config.toml
norm_place = "pre"
norm_eps = 1e-06
parallel_block = true
beta1 = 0.95
max_grad_norm = 0.5
train_tokens = 552400000
MLP neurons of a small language model. Each row is named by its layer, matrix (up: input weights; down: output weights) and neuron, and shows model dimensions 16-143. Each number is 128 + 24 x the weight over its row's rms, rounded and kept within 0 to 255. Numbers have three digits each.
Before each neuron's rows, "fires on" lists the tokens most often at its 100 highest values on Wikipedia text that the model never trained on; "fires before" lists the tokens most often just after its 100 highest values on Wikipedia text that the model never trained on.

fires on: " ", " |", "als", " W", " D"
fires before: " |", "1", " |\n", " Team", " N", ";"
L8.up277:132118142120148137118161148121157149162163100063084123126113130147110118148127164153110112125136097144123118134149111125129101140067131125115093113146152120122154099134107145078103137111094099110133108139150182140127133094089136157131113130141159171135153159110102108112086102178130153109159087156117126090123123143085106147123148151153130152113142108124152126129125082145135103129143
L8.down277:132152111101111116109122144102135120105173120115126111134115135116128126144133175151083151101126115171136098147158167104145093150106158125112147166110100164143152127148118117099122108090105112142150085141136115114108082123115087121121105126134150153113152138075138155140137125168080105150095136121177123115104137134129117139101141136144134135114100130155130131189131150136107142119132

fires on: " |", "|"
fires before: " ", " G", " P", " |", " Team"
L3.up290:107160144091154162104135102109150121088124110106128145178107133091121135122154131110130136121143109139082075154107142145095107120112169155090113131137103116135159127133124113096163110126098117146156030136118123132105134100096146068134081156109132164119134155131140116132150109115129134128114128120112157144139100165108150121094133133126123152060071109144188143146108154117118140147123
L3.down290:124133157127168153192147127127139183104123094093141085143105145095104132161110095161121118124126149155126081120099123124135119115165133127141129192170111135108136169096128116132156084078131097121118090139165109094118140121089135115127145145126106131109135124112128137127138116133151126147123120101151147149103136145115137113139097144133159132102125154145192141153128146100162155143142

fires on: ")\n", "\n"
fires before: "-"
L3.up106:101142115095147164131186189120122119137159100065109144108086141090121096148113082133144110105135101178138120144136114126094138152111125139112135133166112159143129114153114117134137087093114115135133098134125162116146156125103180130115134124152115159129130130137099148116145088122132115124111156097103113133132096142115149158120128123144118125145127160145156139107119106141150115139132
L3.down106:167109146099133133112134171128118147087147146090107103120161132088093114153106106122138155115110125142129125185106146138117143114135090136125142143119125116127159161156149081137168106160095084131118085129162170093200120127117143142102142135158111148120167104097106149110139151097110133125077108151137131133140112147137153155119135163123107113168119156182142114170147119097116107161160

fires on: "\n", "\n\n"
fires before: "-", "=", "P", "M"
L2.up520:150155080124146150085125165104125106155143127106119133129129136100155127152067082136139102131137127116146078119153109115128104201129101106156132158114119194144163123149148146105141104087132118114129057125129163134108187126053128127117134113131160150106118119117101130140124144171130119108131172123088101131139157101102118137124162122169150166142149126136103158130103127110153154096119
L2.down520:163113131149177156159128161149107139132129100161131134155142105112102110139105092139106101086152160114088116141121124107157128119132125146131108139110122163148130146116145132130128141114131143130131079105145115137101163129092119123114169079161147130158139117130075152051149121081139119135106184174101096142118143090118162124160100122141167114140123135101157126143119144164145134152125

fires on: ".\n\n", "\n\n", ".\"", ").\n\n", " |\n", "==\n"
fires before: "==", "In", "===", "The", "|", "A"
L4.up727:127146121144141117119116204139116151112094181079105162147113149150098140105124130161134161092176123111146138137110147089054118176124179103145153146101135111152121115122133147140129155146121105139098124101109119137126135157176150089124120143154152088138113152135127100194121110099139149130120125087136163150101123146108104159128140108102159123116116125139109117132128126077172160155100
L4.down727:123115133143161111177126151137114142110089106131122138102122138138149120103142123153096132124060105089114167148101146099125115152118118128179120145115151147132121125114160154133134129129175139083117130134128102154141122128150056146109122133136165110121142100155167168137103128117108162152126103130110100141064130147129149077161125154081156105157137134134114160111152137126164151114122

fires on: " |", " ", " —"
fires before: " ", " |", "%", " —", "0"
L8.up598:110113152076124152138169161127113111135139123105124096082085148102106092188157090155125141127132072146129145161117138106088096137105147149101134136095150073116144149144124132121117124136103135125121089130119165149087177146153158134110131087133132122190132174121100081156133095145123150092126117094141139137130103140084082130135135208146102111122127138084133124114135103114109118129122
L8.down598:094101116139107112145179120139137162173131153143111146109146159119115119125133155139119092164066085141095122096119144101136161083129127102120125116145150063103143130097121099097127099118134141095090098189116165152095144105113109137138124109177118158155086162114120150133175158137125146085148115111160146140152121149125119098128126114145127170153118122139077140133120115128135099128138

fires on: "\""
fires before: " |", " (", " |\n", " /"
L4.up312:141093142100130168169152180144159145142155146128121088145133119110117101132103100134135176134130127127134130137145160100083108158114163116131138087115137137163134103125089100098163152138128116066103127122135131153115111153156143145142079119173155127162113091128134131145111118098136134145131126093176110126131120113157112103139110128152093124109181113118111151103097142099120181162135
L4.down312:143120132137112118127128217129135115133147128083098140141116091119152169126089115125131144169083112112132133143156081108124097165130179138132117131122118130101157102119109111147168148097126104135118098095132081109124156148119149126155145142122146144159135151127144136142133100124125125109151095139101128119108122140115085098177142143135142106125135155102151127148135128109162135138136

fires on: "\n\n", "\n", "_", "T"
fires before: "-", "=", " ", "M", "P", "A"
L4.up233:153108115106161151163132201116107131100128129067121137111119145129095134111104117117161117118129097127144099155106112097080134166143142130164190163144089138107133106122162155094124117150140100085145102130140170137088134142133191097093169119131164131131103104113130100101169141165157097128110126095106109158128129136101128120124149132132139148137132141158097125120130144136111177112113
L4.down233:116110140121113084128160119164115168118089152167114109164111115143156108091132071123146155106127162159116152125149150114153142118139132136125091133108132143122121140114111151157140125141151172105110144144134130099122140117075090110171140106098149095163146137155149101104119145085122145143146094105129130123120118090180164138168122101142180102134108148088142099120144133135107110150128

fires on: " |", ":"
fires before: " ", " M", " P"
L15.up448:069166091067114150132153138081179116093116123075125151171126077103152182100129130158077113159120126128113139145166133143126130156131109111119120115133140107142165125135093136139126131090118164101135122113128167129134137136155135109089147134127126123121123152108087082118088127148114118140158144087122143158113138140132109132111126135118078108109136116123136126130113129110092109117070
L15.down448:101134132140091176150146124118101115164105139140115102129131141119084082150151110098110126133119147142141152124112144122143129087110117140119140136139109137125102137142142087145125104107127137149116135117099128108103102118112216094121117162096172160109116104127173169160152125120147146176092095097133164134125114099156134140101123141137151114159135130169086121121127142103076139161130

fires on: "\n\n", " |\n\n", ")\n\n", "===\n\n"
fires before: "=", "===", "|", "P"
L4.up757:108147150101117125184111144103123124164164097075123159092073131172108109135119160160115137148137124138146121141164103130107097175128168149109108140097116167130112142163172144131137161119104096130117099112118104107128135142147145084080164139134161131107127149113089125122158121125123131083101091098104137125129136119093123139135146154142151057126104116132137118132122114109150121144098
L4.down757:104114125155163146137127163128131159160122143157122090157139085123119095082137051148141124095147152142107115156147106109189119126160115122112123114081120128110113148117133140133165120142111127130125103105105136110099118111087126090126109114181132107099150111161107139145152126092162142110096121142130084152140128134125176141100123109142142112115124115137128110088116107118112123162115

fires on: " |\n", " —", " +", "|---|---|---|---"
fires before: "|", " |", ".", "|---|---|---|---", " |\n", " —"
L8.up493:113130172100150133129174123149098146146092135119105163132112091144125127183093135135131131138149126126128140161077136079092097158120136129156173107085110133107105149132128126166110094148115126139137133123073117082160190142145155134087126099137165138167141106127105109158102101101129148073141146126119160136148108137118137155131101127102169133106086129107148133134114120108135102170153
L8.down493:138116115103130108129109099131094105154137133133151134098127126127100152122153114106107079145115114096133109109109137090168111100126077151147124142168117135104116154091142114147121165134115119156083134133115155123158139104150128090115109135158112101148115115129144136143162143165119149121111155135161113105175120154158080129148133112192121151148098151137131096108147140124086104118145

fires on: " |", " ", "ort"
fires before: " ", " |\n", " |", "0"
L6.up148:142091108140131142082135162152149119138120107086136105104115139116136125183132104152148091092136142191134098147138125129109135140096100114155146131149092099127122103160144149135101158073096127141166114101131167138132152148117129082097166137113167110128134106141126131098125104152122120071108112116135111146128077163146147147115159137129170051128112176118066138131109103148110146167168
L6.down148:153074126139144132133134149126142155144146153186164111132140151111162141161085085097112079103097122139115091163100157093135109117103102129119121152126147086102104109135134118102108128125125146128099159132145158163157141156117113137148125111182170126145139129132089169104116129113105139116122128123192123098105121137131152117150127170110126116145133116102117114162150171102167132154150

fires on: " |", "=="
fires before: " ", " P", " C", " F", " G", " B"
L14.up433:147159108100152142130131121077134096148127146107146133132114130133125142098092127131103093139107146118119133127155188124133103125132160101142153153145089165132158164129125112132129129136154151099140155102102149088118176122059114125122182182109147081156084153133130111117145090148173108070156155114142120150147086086106144102109120143093120113100106118136107165124127123101126130143108
L14.down433:111074169127127161115161134138126121100096101115138120110135141140115112134172130102131137144166092128154140130124103122144119113152117114081171107165136138128124124109148168099118137154106201160131140162146137132109107111115188125177133097165114119101107142122120115133124126108132140187119116147130166139146149127118134141109141151085155158144121120125122108107102151120129125168126

fires on: " |", ")", "%", "°N", " |\n"
fires before: " ", " |", "°", "°N", " Q", "|"
L10.up481:118180121125141115166120127109132122152133105148139106109111112127157113123123147143097160142139095113171118116139146145091137133100135121106114143116118133173103115186118108104157141112112175065117113146126096130142150134162075143076131091118142135127158181128135071136119107166130120097133123109155125133107170144116107106151132155109080116164148113147120149138140117135117140159092
L10.down481:169165097139116116159112103120118078150118102139135171124105115131103113112137149148166110133111082138110090120142095129122091122159132137122125139124080192107177139118150120089148154136113101136139102166147112141129167128121113122124092148130144174090087169121136094119116173120168129138123121105117133176122150118152117082169130121143118114155138152107128150119143090146117094124113

fires on: "In", "ing", "e", "p", "es"
fires before: " ", " the", " in", " February", " a"
L4.up433:118166138114098150085133132074153138082129102100121149138130139151125136123071166118121120143144131133151136149143135131129113126111090126101132176096141128186109137122151155095104144150122176132105127119118123122135134147129124114071153130124120166183125106122165137099135127088101135103106146124133111131130105106170102183136123130117139095130141143162140137158109129165152162089120
L4.down433:120153156083105155165137083130154143150091111118141108119143170102123108136147088135117078170078129171105105163131112101108113124125126143150131127113136103133156099131142167150120114135119108119177196117114153130124169157104119125111129103137118118151135156101099144117125146166135196114115107098153101105134150067125122102124148134149141109150096106154087124122163077134148184119131

fires on: "\"", " deb"
fires before: " |", "ut", " |\n", " (", ".\n\n", " /"
L3.up166:110166128110125158130124121152138115132138100128123120136122121139105133168107156107129143167134115120133092105195093118119124188127123126114156132140154151117183106135139148115117111110108136062138116117148123123169160152115148114108081120120133162173115108127125116136116099077088086130132180101162180099140119168080163107116096114121119119095126117134138148140138136110126135139104
L3.down166:130106130140119083095160104147162113135129067051095146108193131171099120119127108139113119147127192116139144143158153162130117167121150153083119104159088132138089110129120116148132114162141150155128126133125102147153113146094162123139100110159119117162113089130149113122153118124132145113117154133140150103130141150126126159155095116132123105127113118091094121174142155132088145122135

fires on: " |", "|"
fires before: " ", " G", " P", " Team", " L", " T"
L2.up164:107156145091172150099155100137158140122140090125130154172115117082095114117135147097131140150130127140065072151115143129112123139121134134129126166132094131130147112116135104086148109097097128156124068115153144139125122085119097100119104132100129169127144155104132109143129097136148134179107125127100161158138123172108153123090135123107105161059081129156150162126119145099119149140142
L2.down164:125145139100166142173110093136134156112133077090140119147109137102115135139127087096138115117157148143129072116081140128115120094143131142135153177137102135114141147120149122101169104127125132151117086135142137109120152126094120098085143132106122154113145144123153137126130128146158136142098144127092159165140134146115153100112113098126152100106106155141182137131128137126108170149158

fires on: " |", "19"
fires before: " ", " +", " —"
L6.up562:120120100114079155150130098112126143124125114072128160126120105101123136142093142136115107149133115177140111130106153141091129087127142102146130114135094094136156148181152096131089143127119148108132137141135178117144125156135161147068144136098124153138136109116124153105134131155109132110133163139130106096129149156106091142162090147085133081138133149078126136090124108119147148142145
L6.down562:163124131141124158154155098087135094137113166137118142081181150128142120119115115122089119179061118118124115137106120113114161103200131090094142117166145106107119142162128139166104142083150107105101116142151127166102144135118109145115110140170144099133117122089103181140187178116158147088163138100169106124138155120104161139164109121121131121114152116147085156100089122141118100146152

fires on: " |", " –", " -", ":"
fires before: " ", " Ch", " record", " produc", " L"
L8.up155:109177073102102149096103182114135120137164121132145078137087137112129165132078155110114105121151116158155135124155134135085119107117128112161098154146137137123130079141061149106157085146141122097094135137138137137127117150142126153103129130108149095156135139136173095181108130140101118145084133100135113129128143144165129084144096128132098151151138132137161165090098118143111135122122
L8.down155:122146140091094164146120156163101121144112168122140094095111143118129100117146105136132108167099138142128160135150113165131114140095124125153150147089135191066146124113103120131117130116146126121124140121125143095137140128089177089131172109113156139138119164121140130140093144151155144145101154123133100064107139149158143134125100151115104125123124133128116123120118111126091110115076